{"n_layer": 14, "d_model": 320, "n_head": 10, "n_kv_head": 10, "head_dim": 32, "d_mlp": 1920, "vocab_size": 16384, "activation": "tanh_gelu", "norm": "layernorm", "norm_place": "pre", "norm_eps": 1e-05, "positions": "learned", "qk_norm": false, "attn_scale": 0.177, "bias": "all", "tie_embeddings": true, "parallel_block": false, "init": "normal", "init_std_qkv": 0.0265, "init_std_o": 0.0265, "init_std_up": 0.0265, "init_std_down": 0.0265, "optimizer": "adamw", "lr": 0.00106, "beta1": 0.95, "beta2": 0.99, "weight_decay": 0.28, "lr_head": 0.00853, "grad_clip": 1.0, "warmup_steps": 518, "schedule": "wsd", "decay_fraction": 0.946, "decay_shape": "linear", "final_lr_fraction": 0.05, "batch_tokens": 32768, "seq_len": 256, "doc_mask": true, "train_tokens": 308900000, "steps": 9427, "dataset": "wikipedia_en"}
MLP neurons of a small language model. Each row is named by its layer, matrix (down: output weights) and neuron, and shows model dimensions 16-143. Each number is 128 + 32 x the weight over its row's rms, rounded and kept within 0 to 255. Numbers have three digits each.
A block is one neuron, or neurons of one layer that tend to fire together. After each block is what it responds to, as a language model described it from the Wikipedia text at the highest values.

L5.down283:162155147111119132158163080112156125082138139131139178121118127158048133124121117115058130166168075120149167071161123098158112083094140180145145141096091064118079111104164151142079124124147123123134135186110133137120075174131095111189097130144093174158168133152138125103152138122138124140104104133133126142123122138135137180095193179132162114148097090136111150162089125129156112114142
L5.down337:144164088107149120172067142116139147129132115127087098153148109152083143133151090082144130130157094100098153164173116140143112085111085174137123122140087113131141136119138083141132115149185127124154118191130111150145021087067097150153181089129147144148164142144100155110163149150175151170112133148122063197097188189146105129168134155055052157094147111162172083110078094133114137089212
L5.down1577:131156123168117177147114094192140146126069161082150140132184125136110155098136172160137125145134181148161136154182066108147124121094065161129131173177123108108141147108144117112181129106169132136154121179106148067111172130126123142150104127116160088152125123110084151088144180136172104142094153196116152093188078121142078182071106109128161102106100124106099151090127063144166158102126
L5.down1606:161113093207148143083129132196169147166126092080092155166121150154152165143138133145132133182076121096147111198161087066124089100139147122132134111074109089108150144084131127127140079094143104087130144112108114146130135092164079160114104164074148112137107144109118145083120118104122111121138098125073194124158114154137073208077093174102122092110149124143128107156140076135145105142107
Fires at split word-initial fragments such as en, t, sc, gr (enrollment, tonnes, screens) and at auxiliaries has, had, did, can.

L7.down85:148170111094084164123124101136080101137109147119131094125147104089080060093079160092133084144139106139160196089091114099088102141146147103142167124095116151123138107133128151119052166151168135128116139102118079160122131076126087140141101116161114129135186140073129144142157170113153142112146141198102044131127116115141117095141123113123156163132093133171139140132165098113171167112137
L7.down213:124101076090109160162132151104123075156175154127137126068119070168156116153178084104148116127129085187150145166105209151113143119151101112178114114115102100161125142137129173135078176111112143107102149146129093125140167165197170094123084128108097083137101142113124136091155083148174148167131185148120122151123115101107111157100157097164111155156057144129144092151086090074153123066134
L7.down252:130104083156084186100149156149141145096109139165138135134164165169124115090154117110129153143110148102167118126164139117168124130213130121137066103156130107117075158106111057133146135111088130138175100148153172122125173177102100112099159044145153170164143162094128119115144128089104129089135188128108127114181081116178109171119179148123110155122120135161146091141095098159138101105163
L7.down257:083142120161092110095125075107102181116145120119176197134156105131130133114161144133131132107165138149075161102116119167148142161133074089137150143147108101044098134104130071145088130113151127082169105141110106140142059154108181158132134139127065155175093163084151156112124146122122077224104197115120113126171136080189108144115224051098067165105141068144149113183100050113129086114119
L7.down412:091100085141140137086111141119142179121151126096105114151057158156092194128183142110125105166133156164096074130180127170155112094156128143108150153162152184124146102109131107144090108076156133138073147121107097088131129127116231067206129081169126178183113110077184166131061182112138121161089111108122041186141118195074134092133147139096094150147112064152176118119173104137121107101093
L7.down491:162168166147143173114150091114141084095089165113139183212088108129124140152211158143136111101142161150192091160087089098132121089118078154145138117172114127127165089127169088066172090062092161122147106114085086089115154129123085098105121157156118156126109092133088111181199086118132150137118107117061134184110109121159131110087109156159123105140172164246183166053122146131165124142089
L7.down555:114156141135083172115144155185102192103147079167102133112087072120091102112130136127109184143104126101171092129183117053089144135133133116163106106081093134028159156077132135163156087129094127156190113169173130096136147163121112088111124093132145115126192135089125125178116095081153109128144131179092120149108105111145075185143125119120109070095111152117141099111122151161140143140156
L7.down580:149131163189168121089114148112127063147063088139151167115136114063151085115117171094129107142141168086124089104115168123146090152211168102182130100135095105119139170100086184130133113081118165115190124158193096163090145184167118163121130136123153112112119106135145138140126107152151100166162109125127089199113142148129141170121131140122088147163114155138092118123095180134134101117121
L7.down636:124099176080184111132161138190121142102153163137109154149169147088123101072125146147128114150048110176107169204132120069139122150124146129136123137145107142096065143166089127131130145082172176118101114074149118168093096172163194136130100087165109086124117169106112173112111104091143122174157167146130124197122103142142126116168174117149133134174100144193134083139120140104142130090165
L7.down769:134121161110185135101137143082122099097114121064126088156077176119042149170129119052155141145110139129110135149159096136098126096100167112135074117177112138125159161141117146141125100137148123169071149131196061128144126125123193093189086073143139085126124130080154115060057164125129144154120130184147073122080133196144110170181115136145097194126144110156147105146132149135160117123180
L7.down1142:149171119052175147125138082105082120135119094140102097120081113158101139140181144102175107137125127136182152145116130153009154122065160096091143144128182166155175121135153173152177073136110113153110131097136149084135165131108188088144124145120151132115162094122096130110132119086171096126133149093109091130109123142125090159122100125162110135098123110095125102071086090154128155109161
L7.down1339:076096138195174081190147155069104152133130158137143116115067156159151190153133132164109127153108116118075127161188184178156132088085125132031154122098145181130178030133118166065072151126159070110179170149156082118114181172089132094100120144137139100118151140156086098076122172125133168150102131118158147095090128157116112093118090142183141100140136099159086115042130196115176149146176
L7.down1384:174098118115129107143178161142136145155190085173159150121149172126157147097109086140121183160162048119150104160141148166105188158120127170180102106126172118132104155043136077054107103094079189118153138106137156139108163147144117069137173044186167164127116191100115111154125150085114118127082174148083111165076064148121076145145169134073116153158097170141096121100129101115129139143177
L7.down1556:102110097141170131139150122140163110184104159132134191122214067123138146099123166156116130156080129147157113150137101149106117156104161128151153107069163168167147143110151107127139160075164061173130134138145096118072129143119067129100133118127161105122142077113080138137134158132156112119084150129112115148122076137150159188065180116095150155136167119163142112044107127154090016125133
L7.down1782:120123108095126121094111194128181107139123193173084165142142090216161159125113074161129151178140107049175117188164096104132161085107119088151066078092105077129107133104132160154151152176120207076138131149147147093057123087121072125108128091141123134084154169100108148156180134144097102191142164192102119153139140110143096171163143126078136166122085139121226100052151140127109125082178
L7.down1919:148097103181173185192196097163149108169154073197075134188151105162144063110149156098145132190111127185163136078160141123087131106131120191147121099101151123120167050141125156126110116125140127114119117169127143113126085069166132076147134131163108145108168120070134121123129128119168098172139166172103117179146136106131184105165100123157121139125090083076096109113134178115110080103079
The last digit token of multi-digit numbers in counts, money and table cells, especially trailing zeros, as in 4,000, 1,290 and 913.

L5.down246:165098126139167088146153098114139127127107164102139133128130107199161135111134086150111125083082175145158079053094231073159141143152073150060131092155166109121134122155103112143099129134146109118088151054121141069096136081132029070103155134107102109124126202123148140130118080153133095093157128062151090159163102184108103112101133118156147102132118097108133126122111161151101104112178
L5.down450:193152125150155100106163060155148134140161162165126066145126071138126176135160102091121131151142134182136130070170104146137159197128093109171135110076142131183151125145134149157143110132178135086113099142089107144097048150152149078097147087148134109118115185136153116117124115156103149168135183206151146143161116130160145164164124108109146116129161106085109069083087129164100091071107
L5.down562:176113145101141157109067157119131057145139134143189149085123161136151145147121125117085126099072117148123120145155071130164131078111127106115135081135130137129108097108140137146138110085137153107152182143120111176097105164128109068116100172117143133136093143127106122096128150123125058142096187186145152092129107159181153161108130124103147146143130106120137109190141186151134085092137
L5.down692:184121146135124121128170119135124177072103057144151133120121100129080149161107103131078186119143138076107070094118184172060175101112102134146136148135061112161113181057146126109105128114144117163109132170131138144102104159150175096153117156149120168100137178140136087131121131099139091168069107164136149091132133054138125158159126116106102136124177111111068140125172086160124114137056
Plural nouns for classes of people or things ending a noun phrase, often a word's final piece, e.g. artists, archaeologists, races, musicians.

L9.down1029:112089117161140114151129156146155159094143028111128105104065174103124127134047128154146106101096084117109116101142119125080109164105129078083143157099119142130089146137120134117128054103122140122145122075111126175143134108160156168137132152099090138163164124102168122152121100149145127150135142178113092111151173122123130203162103155124168121143197207129123140133154123168092082134131
Apostrophes inside names and possessives (D'Souza, d'Aragona, Baha'i, Christie's); more weakly, determiners after as/of (a, the, his) and split surname initials.

L9.down942:110131106186122084121071108106073181160128130157089127139152092103165129185119043122135141115150186123107148196133171112099110111112168109110172137131132148087133054063138163197096100115053142136156090089128109095086166189158105118149189167113125133105098108107151114146115163135174146089192144126135146090119089140173078150129088107151104125171127141133112144096200063172142081024080
Zero digits partway through or at the end of numbers written with comma separators, especially quantities, e.g. 60,0|0|0, 1,50|0, ERP 6,00|0 watts; occasionally the word that follows a number.

L9.down122:111147104099144109127159096112113175151141104177157136134117122176184150095118155146117153122143087099142134042145177150129126182112095151125118080154149117079097111109122052141178085087101144109139136108069123162130167122155166145063126096164064143121167112121123091121132050159075132122077103120154132137125099062181129103068147087170135102126115122110148081155099164137142159123146
Plural noun endings or whole plural nouns after numbers or quantifiers like two, several, various, many: games, islands, sequels, formats.

L7.down173:139122137136135107093130104130087091120156173103076092088121138125127114092174127130094117099141107123117166112131170065141090103076137085129171122079159163121167140146088170118095139136099128153144137110116072214106158164106144141104128119124119098148137119181163082176112136161189146128143128158125106145148123112155159173120138121097086135135102161148138116086143096129125178106193
L7.down685:162118189154161134096116065079133102103100218103164155116111093133123059131110204156132171163173139164134138134146143078139152162146113089144127128133149171127114118127180143110160178125085144140099146157077127122101171107087128085119208148156161103078108194088118165142141115120130129116171142109143167129137123114131101098086134163132095138161096065122144121182071085108137144145120
L7.down714:123107155121144161076133102115156155152138123078099126108165120128183112177097169118120136186142100089176143111140144182122106117069066164137145047095114076061076110115118152151149152111115131132105142114116117115108084040130102094094162153126097191128114106089192091122090156140131052115172103124173122096151116111120208162124110165144131078152138119084140081129106115097107198133122
L7.down768:139072116077129119165081121111123151187154136148050100131118139131120150140132115094099086203137063123123110124126182135093116149160157163121123129125149147130075117106097129085139154133123102144186143117129127133154104083137166080172177095106128209151154137154127139126139125129127098140145141116155100122140074113134098116155091150115167054107149138147114109130156109139090170112152
L7.down888:147097098098055093101195146140162075055192099047135100128138179134160174083165147131104109088118112123187133161108141114140146163099162126110147116072089106106111123202161129092120122144105117166151163154127133168131085132134093094154176179095154138188123162127117116142129111129179071085163167096130129174093122117080093120149138189130133111181109212142122152134117127127115115117109
L7.down1110:138107139130108150148126164153169086164181122135130124171197096103132147120073151181137179142111097115108157146105153092084118124193216106186127118120167135135109162121124109127097141048112110119138127090175183162117092137135124117147100112147126110060121130104158131142106155148056098187125091085122130134106117115158087156110154164138159093140141121116172064128109146156113126108106
L7.down1201:086122119190100120118168133123114133192172078097077115142154072137176190098116133075095061205088148142073047110109144104136136086171100123104190130217129106089137122082113158144119132131188138165147082071131090114089130092117127111099118145120066112150106127171214125080114102164195079127105109110148207105195156149087119094161130148116162140124121158077173147144187120148161063145077
L7.down1265:134187163108105099144126094101138137120152069141125143093094169145117120107145155170138122128121111132161157103143078097148123136158157116158093109151157079039122169103093115128119138094094131098154143121116117148102088067144156103141121079150138152051131170131126148158168178105086152181126109169114131161091092092156109062102137110108107114121196134090143116154136145162142172109121
L7.down1440:106076145120138154101153094098098176117088100151103073092136140134103170097175126125172131091136187109097095152135122131124148136150069188110124123178126135122114080105072117142145162125119121152073150117155136232083158150127101115132117093157168115139083164137136119108078129127183193093123159123142108100095134105069131096169093160061143136153139081188092107101132079082108073092123
L7.down1444:111107130141116193140198100138119127096166054157081102096073090159129133143166148116168094147088132130096114147123074187142114179112090079094171196080133102082088113109135106090090090105149103125130154055138058171160125171155118182158161095180135167126135128143181131169174121103156079092176189113162182146120120080179131089111147180152107131135137099120155113152087119134154118134126
L7.down1498:113094138161123143112165148141137116145095092075114099117157083119162115097077110130087080129134131135113126136175088163144161112076147119156129151120158076139121108144086086185149174160083129103187085133129137103114134139127164076139143192180130142135179120084168140141057125136160153192086128155189115091146142161094125167067177077134152131033065101047108083124165135141125194107156
L7.down1551:094112120124097147152067137151095153173160108082112136171128121141119139095169175122145139158166161149152138128118159139158141168189064090135133173165182127160211161154097065133216136160143178153115120151161133081116158076117100109086164176157133081160150156142120147105195124151116143096152162179097096082171127130116144127098176145098118099133135143125130101189088085144060153074152
L7.down1573:143089112136145066145138108110123109154119090068127113118092099122204111140086187168096117168133108071121090112123123107088110100126213134160046132099105108166160102125089148167159173055086090112178116090161087195144147089143141148148118141088136126115112134146137100143102108104097176157082181118155132149100131173151126161123109122112176162076119118172115131142159197153123121165116
L7.down1611:132098106180124097122119145122152181137130095142143066071086149174105157134111127096136160132152171193118101085152204169121178110131173151114092130145149206139040107121125155114138220132132100138116165163138113151129146091163118052147123137123100164106138162120145114076138118047073113110114120117034155105180146130147136185135130134146107103169142140114130122100144170135158149176158
L7.down1742:149205100172121145154145096101054114155125139154185067084091133065118077129138097199155121074192137072078195145153094139083162095083168125142110075069130118165088126132092053148112077094087141087161145187089105128133154165179056148118184194153154114077113136105116157092101149149150153121172135156081144103055079136153128157157097094141138173123160161135107175141141158172140111093131
L7.down1863:123176143134110117109129122106149088092109156145192075082100116127129133131094067164132132049108137139097187103172141112071132139089151128142128110132114086152087102087084094121105103116060138151181120204074121080103143093161163093184133152179147093143156153132161092094149174172121094137155083142074107097137036172109121141165031127177177151164152174103121128204140154095135181105105
The possessive 's (both the apostrophe and the s) after names or nouns, as in Jackie's, and possessive his/her before a noun.

L7.down83:125080130126170082107114155147105136116087128165095104078099141134053105116123114175097149100038156134123055172113101149148108064081137110155086081114157170081151121127125085149128091088151077101115103084075103177155164142149162125130123144128112107176136139113108156159100151150107107098164118184104105161119091154128157160146146149143120179136099143122126069137114165098155086138201
L7.down413:149127137128128143194129100106147141194138145136137139158147171164152066124122135143168111130193164146141126087073179122114136089116155143129060174097131097091085183127109101093138146110068089055070149134169179127127117170121149123127156059147135112103125089171151117107179131176188150090098122118126165114186125079065123106125167112140129148115104107131132168185157137175125098143118
L7.down499:109172154165111065122188135169173132170114157089152100156132114157145108057095207094102068128141131117180178152087124117077166142131061136151151181116149127129169096141152150125114116110127143149062108137105124070092109115084106166121119087111091099226158074132142138169179071170139133107141141099146179102156172075098131087080210113156089152127141103078130143154109127127103147150087
L7.down651:083167106151096098132172099121126203091108102144162168125145128164151145105158074140113143049099102086137143166085213170101133143102120130149128167104146115132109144126099058148168114066120150122136082156093124143145133068100111177129109106110140142143160155143153116129146125109126076153097060119135157158135088136155133146131100100192081103144129179165118125146152117141209173067073
L7.down722:135131106097118135150095127087124186170152167092099111113147111154101109146116149169147125152100133111105141152090194134186133106175115083165163114174115161167150092156127095226091101157171089110107130092140136116112078113123133166138100137147186159163124076132076150116130119127157120125073123089057156046144116169085120099167140137157135131138077094147098136100139096114101143138132
L7.down770:111118102090101132130162087114123183197120157113070177163176048168161152087117076129174117119173103143125094134136202107148158135073075129133166154117178044066138121150142103155104149225136097177158111137053150095117098108137090109111101137111143100112113088130170127160114077158100141145100179136115105133171146119095151058174130129150127126152161073121160154094153127104156187114134
L7.down833:161084126136126105174114117116166109141178148137161160110181154124159063091113135107161123064114058090097102147037150129103139115111174161122132155130221142081109160134110151169119180124126188099124140132066160078111097115178107129098162119140164102138130068176093080118124081156102108106116190117186186124129171151094131136098111119137120179032179142146133124076066117084127138109133
L7.down878:152149123132130079148112114126138147133137100152179150181133145152159087102170096135084154125137096106152121120160120141112162160141104170113109180075095126125086119126173108131103137091114124110179113146124120140138107127135108059144108140119106129133132112115123109148094105163113160132109111134122153097126133098161170174090138092142102081074156120113157111128119104128106128109127
L7.down1025:183142104098122151141079068139152161150137116182162152168148148139134158070119157143147121122166088112137122098060165199101106175110061110098168118061195124116157116172119155142094122129165127141134117140069172124108102096181156061160141111140135150086116127099166111125207078128173175130098102200156212124149108110096136119136117166155063148123133073099131132077077082174159142128123
L7.down1097:137125089178171107131129178096108130131122102070099128112101177167105126146069118110130114093065169083158144114123109077116164160129188129166089120105092143121127159100113131133061110125120135140094179140139098036163156093150156140141180146086117183151137122065116179137132122105113192209139138158193168109180140112081167113121149113094109160122167080119164073167134105151144124114143
L7.down1171:139108127095075095149114090132121100127172122103128146184132155175176102104141146141129106107150083139162133100072141156127109131125059154143137161143145170130136097152170123156140105120121137134121113128121158120146140145132105163110179144114129095157175122070096076173149145102148058136124119150149132120207121113129113154080147136146125099064103077044171135158138053110054161096129
L7.down1237:157168096121088125198102082150113155119192115145207221100105111156141095103122172107092108105166172107156153118095157113103166075093139089104069154199115131121109206124147057142104116093130117130135186069102147117149070105121126108100089105146165110136071147161139133188189101172119076118171168122138154132158108102142145136099108120192105176109088076150118118155158141129144144072130
L7.down1425:084136112045120089120107138151120188106141124145123123131150087125156131165160106148134114123059098081154138131087142111133049187211045132128123136167168074136107165150155076169157162129154162093099153114082166113151072097107183086087072155139126145122133147140109101130116128134056105157104097089098183154131137127170147087112130052178133134098065104106076158138072065147164150114159
L7.down1462:117126171143126133095163093161127163151124210113135141120100148136138155104145068137105106177070092126027123172095152112127148041094062164080117137064131158132061060072113091144107103086138144167085131107149090116187109069094101085151117147121163138159128105174108119166101140115139082114106109124110172157113108173122108091146127136102094164122123058214114145083122119132133101127136
L7.down1748:193131070129097118194120037180169182114158109152150146172156102166185136070194123144136127112113113105156145080083122178135120157137047136135118141133180095071096143168116090121136159116132085145100073133077153169140153106166133124092166089121140156120136132099123108152146058150133098138086141170138200149162119095116107062130164127194116151167115079111157136145146088129150134101124
L7.down1763:087134093110133063086194141144151137082164157146156109104092110087132080139112135153151106125101140100149148148100176095144188101140132094134135092102149125149067184068088117127080118152150110137102106094149079117185138163114132086102085140157104164137137142167159110122177135128151094163116132097141160096132132134192155168113136119145085139119137131117098124159128092139197111158099
Plural noun endings or whole plural nouns closing a noun phrase, often after of/and or in section headings, such as entities, brands, thinkers.

L5.down1041:106114143125129126111072120144146137175102119107130154084116131158113175181152095131138157145141123125053165154109202194147187134119137101140136094120132114163128125117108110117138144144130117159154100121125139112162117139099105178134115117106094140169120104097134133087154126120150160111122070142189151129129139177126114074064131117143144209108104148125144140127078120112116104146125
L5.down1076:063151095069129087115099157135124122099156157121144128096156122135073155162146095147147149163145109079120131153145215083141139126135186145110125080197123110164105220080133065140126114140124133078102102141162177115105108142108066148162122095115112163149141144080118178145110147147165117111170111134153136181081202095152113079062123113114166163123091133170151165116111138133186141128156
L5.down1403:153149152126149100145135078133160195160095128148143170107131120090164114145157130197163138101123144154123122096099110076170138134155108171112162161144178101169129152155118141158126088125116111122113106109153172095090132117110071136117167078131174083168133133111121186102117039148127185175107162086183083109151144150146127172088095074080138137084165077161069132120167151098058138147064
L5.down1674:069121092120085119129082143123142156135154111109118137130106123131138079151155116131158105153158129142102130124115138138141172128155172129129158125124133099146120191122134103126139136098134117130133120131138122086189103166084174181159162067113107170136166126020160135175104134143153127107150128128135081096078142127172115085024092175122131180150124050132148157123078166121092172148052
Numeric cells deep in pipe-delimited sports tables, mostly the goals-against column right after goals-for (77 | 48), plus digits and decimal points inside results and scores.

L9.down1038:097126160106163125139162184073107140137171133105080130158161135167130209144138151172104122076096108150126137177128143134100125134167109134185084087088108064116088129102144148174177158114153169159156151154069111125114114116137110113110111075107112142063191082163107166120096131152098141160110067090176139119074113204129145127177120128125141197136094101155142170133201135104072108134129
Fires on the auxiliary or possessive verbs has, had, have, having, and on the word right after possessive has or had, such as little, severe, population.

L7.down94:157067074144098096063152130149116139078138132117137159168153145091160155062184185185152174111137098088163153108107140185125058127158126133125121148194111155139147121107114125134094133118147136118165115089148160136139172072134148098083138043113146032140127170107188110098176080075164133098172180132135183137145106043121110078117134132151099161115167119115105135105094111122102093091094
L7.down152:157122145123099171082141078130120133077102101122159175152133101156118131101173133182102115112129133134140114096126108119181154128147066123033112161136170127126095117141177116113135176157115164095141118125161115118079130135171165099161205094161123141123152129112105124107220185160102130128092103138141188097126128108137125094047127149150153144143134050174078203162099162170120206168064
L7.down297:078143169176157113080142129112106187124134071093118095152096124173176073146094071115113122112172131111111132131095182136126107053141083086068144103086160153158086123124099151142110125142118145137125156152121155162114141060091186134140160108143126136069125172180158072132197161152112145175125097128092165060167181144116133062112078113089144119140084114143128174133123092089154137128097
L7.down314:153129131096165121117173143101092162144146128076191089093095103114153113110094126163139058114090104088122170111127129126166134093107168151129091133116105056102136163143145163144146179176142104056067158126182169114116165165137148183132096080170083111128136098131133155098077136165125135135102170091179138170096120136156113120103127064108208108049089143133124120111189173166093165128139
L7.down521:079102111131159137132132181135102167065183107095187103116135113164173166081122123128140176096122159092172135154126104212150138126126121131168159107095099161070060080118165150174117112111091101132104138134116103151181128157142158125108084096136120162171171102099138111187142159108153156125114116124106135072186106097123123146148150135133109130116076155133149159140117072154155121126151
L7.down560:129160107093106114124094148132139095094092116101113117115114132119111207111124142133091086159171134139123076108151065166083154084116126147129140122133088073073170139087130181148114169098115154146097163130093124117091124101107146109081110095190117122082135065101094089125203139079123195100118120179155050150097132140105150172115169150133115149081096103182125129094110170145146102120092
L7.down573:141115099097169120166114102154177106092142140127124135140121132179148168142140128100154079108050144113134097120120136149094102145156097175130105126134086138164121126160131078132114109101116147086113099098093104157143085140169104152145075127149117108143192162169133100127101099148089104137159152166106101147143138118077113192124104119128134164144127083159141078124181122135143079124104
L7.down792:160145108115152120158096125103122150094090070094163143206139147138084151085130064162145116087114115111107135115108095135113134129110106152118187172169126147132148095147146153104094172095149159148159069149077122119133084091184117107135107108142129139136154067080132089094128147114097122132196131146130136108171097136163189174140136143145122170124136116124104158152093117130133097123095
L7.down850:189098121125122111164135109118082128127147134162125104125103081073132184103134164145159147084196113164108103067147106130164132173116128123132107097082147075131159138100116137174148109170198138123143142165075123082139134149157111073131138135130071117116150079173089072111151080165148147177079144177187120146193193140131128148104109124126146108087168074099153159073145124154090069095147
L7.down852:140149132117134166123139097134120140101120108090109098116183143130083210055120143151138158123098187128138126099151182188071117153078166114151093099118132144045056135100131132178087155124127159127119100054148104148146133130089119101111102106138097152107107099140152180118125148170111112116161178087122129102115108129111126205134081158169073111124100150092166133118129120147080187143127
L7.down854:148073094095137101071158093128148082124098126146126085160081150154143100132120151101115125130158153144160140087162122208072112138065170102142118126141162134124116116133067171097121109086080199145135123092133129163128191114115153157127157079138136153104147201126154158123141078116112100146082210109118067174112099091116132101214154101121164091121198169120095123143109100148135190103122
L7.down868:133116131178103128091129087081116147122152097108117174128189092139141127114177106173164168111118132152151147086110067104125201100113131157091103133156113121156131120082135152102101118217097177086164183171100098061086105108133095121136165167157120125108129106145129102056107106138103133103099120126197152136080250171143144096158133161166127165130109097118116181106119131103136158186086
L7.down1071:086139113127067152139110122101128128101137139147134119141135100131171138137177127096107113088059137152110124101066122170151130198169123084127185123077142181136103078122125150146122134153146151169140148122111211121168147186235076077167134158124147135122138154102147191148133115154124096116092162170182106155098119140102114140152076088135185129140139082189140152192114132093115124127052
L7.down1189:124069099058074105143108136123166146104133134133100117153163098094119162115093100137105084093139135162104123133108048171161137146132138127160107107109099152085100118110113176109142116113122230191154108080157130194101119105150158179100151086092137207154133171156114118156089104125153123174172112099098101164126061108088135052087159138140125095170176189108115099157101063164083104100146
L7.down1284:095130156145197190154126159084075093084149115117152140133102091216101094158105127147112102140113114136161156072090154153116074112091179100087140065118166124128155127128101116120135124134145182091157092148080075121141138103135132111143189160111118114148111099172166143126163118107083072121115139124139129054150131107214128147122160123158087161177135161151125123189118149118141189104146
L7.down1572:162126094079109092148147091135120153110085110177119150096136157170141182093110127125103108119118172183164099130148138196101098146128094178114139109171100100158117155155161136145079131130142117148117107109042124135146132149205098071162109071150110182084129108131096115107204094131117117142097105082139130218099087111132131141101140110123183134141114141141146124149077105151146092131089
Perfect auxiliaries has, had, have, having right after a subject name, pronoun or relative who/which, and the adverb also or just after them.

L5.down639:077142121111151102076135136094123061104134136081140102131069161168116150134139098118148110127134104161102156089127150086096104159097118092181168139131241130138103162146130139089167122150163089152144141157111118089099128137123161077135158157142146129161110171217082113126176062131121071115096076131153207110116114119194104060152118121133083139084079175102144142148179128121115175108095
L5.down922:126129077101129145114149172116153125139103132144162149108114130158099125134110103108156115139092127111086108204108111091078112119159123062165167060180164109122167128105078128133155129123104082158183129137111132137146116151114112149140131030119141154166115150099186131154108149113147128157162089146155122119085090118184094117155117191082100190121115137164115097152143105120107126119175
L5.down1148:085109128125136204128139113152148117079133112147137124146193139126082125068133104126188135133130117141178162210111118076139118087079133177164132108073147133116180107157126134075127072087101017131175067125102114173153150084134130089176123179095067111108113112159154121142149104094122124124131155164138171107181076119152135189192186172139127129118089166127131128130148089108183186093140
L5.down1515:130124085085121154117108116125111124158074117108107154160172151146060107159062122114135181078109103136136112147129150025117171084103179186169080163107058116146113104135117146146111112120173145140149183130160134117052103127063132164160141149112158161119130153162153113104053175096136127132171066167186089126141147072156119170086105156167101099149110135115130107160157222150126135076162
The apostrophe of a possessive 's after a name or noun, e.g. Tolkien's, Rio de Janeiro's, the province's; sometimes "of" or quantifiers like Some, Several.